Weights of a small GPT-style language model, trained from scratch on English Wikipedia.
Architecture: RMSNorm before each block, learned positions, no biases in attention or MLP, untied embeddings, normalized queries and keys, capped logits.
MLP neurons of a small language model. Each row is named by its layer, matrix (up: input weights) and neuron, and shows model dimensions 32-159. Each number is 500 + 50 x the weight over its row's rms, rounded and kept within 0 to 999. Numbers have three digits each.
After each neuron's rows, "fires after" lists the tokens most often just before its 100 highest values on Wikipedia text that the model never trained on.

L3.up811:595504576458480464517438602455529532409553556504473538476521405436528493527576505550548491473511462593503466461476519527610469480495478449478546492445538469532423460476493475408492376473475456514527504513442417406473475548498447475557526518481493465447485522495515441513458626545468523507462447504467503549471602464484512452530488545448401382621528503452530531527466554480437502520510
fires after: " |", " 1", "5"

L4.up203:485612479540592458453579509460542535561584527520553449457590592433461520522471553468479462429535485392458591491466501567536492528496450484476604466433507487436569496480431445500522454454491483551568474501517470526562499609609612478534576524584446604528484487516528612578486506466479461437428518481517432534522483497573529545457500558527485536485493373461453487468555562591452531512449
fires after: " a", " A", " S", " s", " Gold"

L4.up773:519480511556460443590482455526495505550469539531475545576603448615478454561494518430491532485510524510496552424496502516452564450451518442493544547495478557504468568470514470485522486491472599524461481542586506514510477577497542452515533476583492545535479513452527383491532450568436432464507534495430527509520643511482436491440508540500554411516475479497486640517507450543508514549465
fires after: " was", " is", " announ", "ons", " been", " offic"

L2.up401:547539480493503466587571446543546522444465570521534555448442450584543506589528488603489443606525541507515490529410499564455505581449582460511498483550445469489496465496473463452469434544475581526560487516496445549543561519469477438471513501525512537569457573561501543473474506501563495401497481497461534464499573345549483440387458603472574509530427465473495563452560517579527500515556
fires after: " 0;", ";", " e"

L4.up138:459561465595447458542510402458487455525378532525498610616542431494440525377476507446588515451415497549524437450557517443535459436480571618552509558574565469465542527516429527430508480647412505587496450492563456547455483548485527418459579492569450516497492478546476566406477509454498553603484495432447551441480476520508418529383564526505526501472485568523463541503500559493480435523466
fires after: " |", "e"

L3.up321:446531449467520408532532480433402534493535470551522528519470506416458443534562441427443536541478442572570537500506481459519446489438486550491496497468549503541516535501464549431491485560577549537510465506553370401518525500440506458574535377514551568505493480586447517498456499485551489522566550461439477388563434535496503450569448414495517557505543475511517612516530420463457457458493
fires after: " |", " a", "s:", "ot", " ("

L4.up1019:517517454523434526513518559524486511641411446535451572455515518447539444500518459518617448532527474522381566473502445513451506552454479545520490554484506483558567514594542457494514522480556531539502558457572521562638374439492447520586535476569477515463398487480552541467616506494477525508605438433469543449556487461498527582570506348521436490426488453529517536492469562435466547551524
fires after: "\n", "-", "S", " Sp", "p", " S"

L4.up596:528544445457543445485508521512493507484417489517606503548568469633506556538485571462521597540536541476476660374480479571504465465519508577537606480397498517514554581445478486453486527486424565500457507453517536504555581513486492558600437610519452495504570503420520460510460505529470481603553508452527510594422533571452460566569534543471514446487526350503506568498519490561540528537520
fires after: " was", " is", " it", " app", " cons", " announ"

L3.up765:475523408503472544584507478490490546490579580472555565505641466505443456514516544578450427476582459465503514381448446549488475431446426504455480482555627455471451487502459481493508469578446504485551549513553546425477436466507539539508438470467513472496546515514548454564532561516542415406603541585442547524562494508551404483489510537542564483442496516498470552453530390521573469518502
fires after: "|", " |", " D"

L4.up340:491554464567555529488506485500495538449541577460478562541539518556534539513462490540503437530483525486521547382528437478461566443515478460451535495399504443464457407542434487431548480480487528558598559435502485524601374545425547483544517536531506475453459454453573522535458464513456465573471497433495436491584508530499466591438497528569554585501549476612543448458481554511536531522464
fires after: " was", " announ", " writ", " are", " estab", "oin"

L3.up760:467617511481482437514420556503495556433548493487467558471501506497496477527455530485519507509499537430507551608441508488502538538526461557515540423431534447492438531502491522435475384492434490465505553509585466493452572500475512493456520502462565526420535565579506447587545550553414538607585517541438383428471440501513429532380464481454558585532507601487532449520518459485520525486469
fires after: "se", " s", " e", " se", "i", "or"

L4.up916:516473488509591497517540643504474463581559580462458523474508462519452423476515446526498494398517519529554403442475461495492514426501515501510590539394462417471503622433391515452450433449353520539454515537435523400443434473554471521539502465524403454518530525522504586470500489526526511532548530464428499560516434547515500452454508513534540590486534464460523498560566603438463535534516
fires after: "\n", "-", "yn", "ec", " B"

L4.up846:472495524474430478513499532515462514483490472543555593495566529565456510533473503334474534556531570467516541506560605407504432483482445499528570494450527497490481552465495534387434529608442492398588496551417510514467455503547523423467464506540438466547462431514529551531554418345503499537490553493537542575488535548468535472493487480492536502541574468532529456583453515495451503446454
fires after: " in", " on", " In", "In", "ed", " have"

L3.up871:613518488543554423559546531483540517546474533475484524399445522541513443547462566491471474518496570628528464405476523468464456541467457497500465525609458408574444453606501502436502416538612454482504508548575549418505491451488486602466506513551497486545560540539606507510542551508513477519508443535527419503535541575450458460577465424537437481543539575526432476486462534445464475535502
fires after: "|", " |", "-", ","

L4.up934:578607374540568488521558509429507466437581523535454503537562435560473480498452562535463506483561468523451593521516465593487468438417537527597590380536521456452446508556488532442543522415500476482414480409558459487550560489576535551480517468553552548453381543506454501483539596497459559454457581404428393504549471551490491494469543484531521472495522475503508534556511460513481479463485
fires after: " and", " t", " m"

L3.up875:444517496469543461524478457553472445466582502485524384588457376562530448512506478617450383484513467618454487435582448451639519511472536436506593454463587500479523521549476392530443565559499547433455455445566473492543532459516563394448534515488512474589539487491602490602506478492449482476385507404478420436557503593496483461573600489525501523501469481499492553497460522501556467549599
fires after: " |", " 0;", " 5", "|---|---|---|---", " 0"

L3.up341:497467509543511465507441626569702446536567528427527417496597520438479539510535499451411548519516495464545479435476497525502410573528514429551444504476611407514470465540408528476513525539583563446503525569514442422573458509458486491468563501507477514493499510445477518527582519499491456491536455445511446542498530523439568457391435423489466371530510603535460533491489500484518406553554
fires after: " |", "th", " 5", " 4", " 8", " 34"

L3.up1018:476531510469515475563505466438503479495447504545496576451506447557487502531544500504540511474596484489511535489464499451436552517469534544498614518385482534499371486504533467426534466507620504482451518517571547530490424464516525490396489536563439512563514593515483520417488450514553554477423532591525527402533434561483529584525395467528529507548595458450502480510523521397508505549504
fires after: " ", " |", "|---|---|---|---", " was"

L2.up176:541457516550478511492475489544551497562461456615535568456560456514513505416475480515347457510499492513506532556521467552418538505543492537411476511486495446557518529417552447479487441530476454398494573504486443461486508553548500518409547429564429593540507609530527535409439419591565577502386470504465479483497565517451494540518486472532535458572596525477560452522502454495454525540490
fires after: " |", " ", " career", "-"

L4.up976:473506566547512496489466478470611561444445532466513532397456480462481444514488486536558531453570465519492590387489397542493539526531583468501535526477495477443493511470468419491483562575481586542562581584506432499467511441509596511527540468504512592589506497494592556497470480490475441468477538411485484581498537440481367459496562476503535480396528395517537508514434382437416468551465
fires after: "|", "\n", " 200", "-", " 196"

L3.up628:483538509473467584584596542503410548529526551624477534453587505420498565553497495425533420524509474503575438461527538502536544498502554596518495503569448413444430501491399448404524429556464443423492496498519414524511434526456542495514508433472493506516609610503513562531418458597580453433429572467536550476482537510523589497538468502546476556516428502479490387509503467576541489487474
fires after: " |", "y"

L3.up935:505584470543494482486500529562585489559488426472484438470504520441496451490451488519565535419537471587532546420467448496474466560508498535434502475462419521516501459553444540482518499527508435417526569474602521524509413423474443459463482486447488496548541442499446396566461475470504578431455523567458496448460549489408462482578528441457525459474546548490427569474527568495490469484442
fires after: " |", " 4", " 5", " 6", " 8"

L4.up855:440588566420416493440513471468511432483477539478428647505522539441431542521434516343445493510455457507580455523587495538573482462551448447567502510529502520497476502475550516398405454449552436465494531517519383527515501586575512519487483617509489487505510461535462532499453557570495440440505540490546496457511513494542493418456552464518539410524532547436461545517492520573527464437453
fires after: " in", " of", "In", " his", " In"

L3.up447:528499429466456551511582426562544569485495571501487589465537429595497481515583486436519471434449562499440450422508479512509432530616578498515571519621525511529502472366552512490498447514433467404527522534471504499616419542452613477416506492560453502579550525425526484562504494522511472442517587464491509487440577592567507558523472431499537602420509472552418398466500431513460487587491
fires after: "\n", "s"

L4.up678:525537513523513572539502545545548532505377517537448448496538422595446504503503494419537538448536536522458435576496434481529441452570523528506491519494542489489569489554454585503572485589408439520555451482608391429516544557475502450451502417488527551428585499534560475531534449503492418600451592438485500467497439537446496537403529559516500480561466519521464559446550536502449501490486
fires after: " |", ":", " 0;"

L4.up438:529569416529522351523447555555513586498542474524507481484445527512516590530533541533403457517468517517514448377564360550505481549449491547467529446529518439536502504585498448471518521438491496546488454490554479448577501495492516458634574510492501515525590503474614523545476580457505517465542459475520529487512547478480560552562497497450554557404471556439527520515493494485466447528491
fires after: " |", "\n", "|", " M"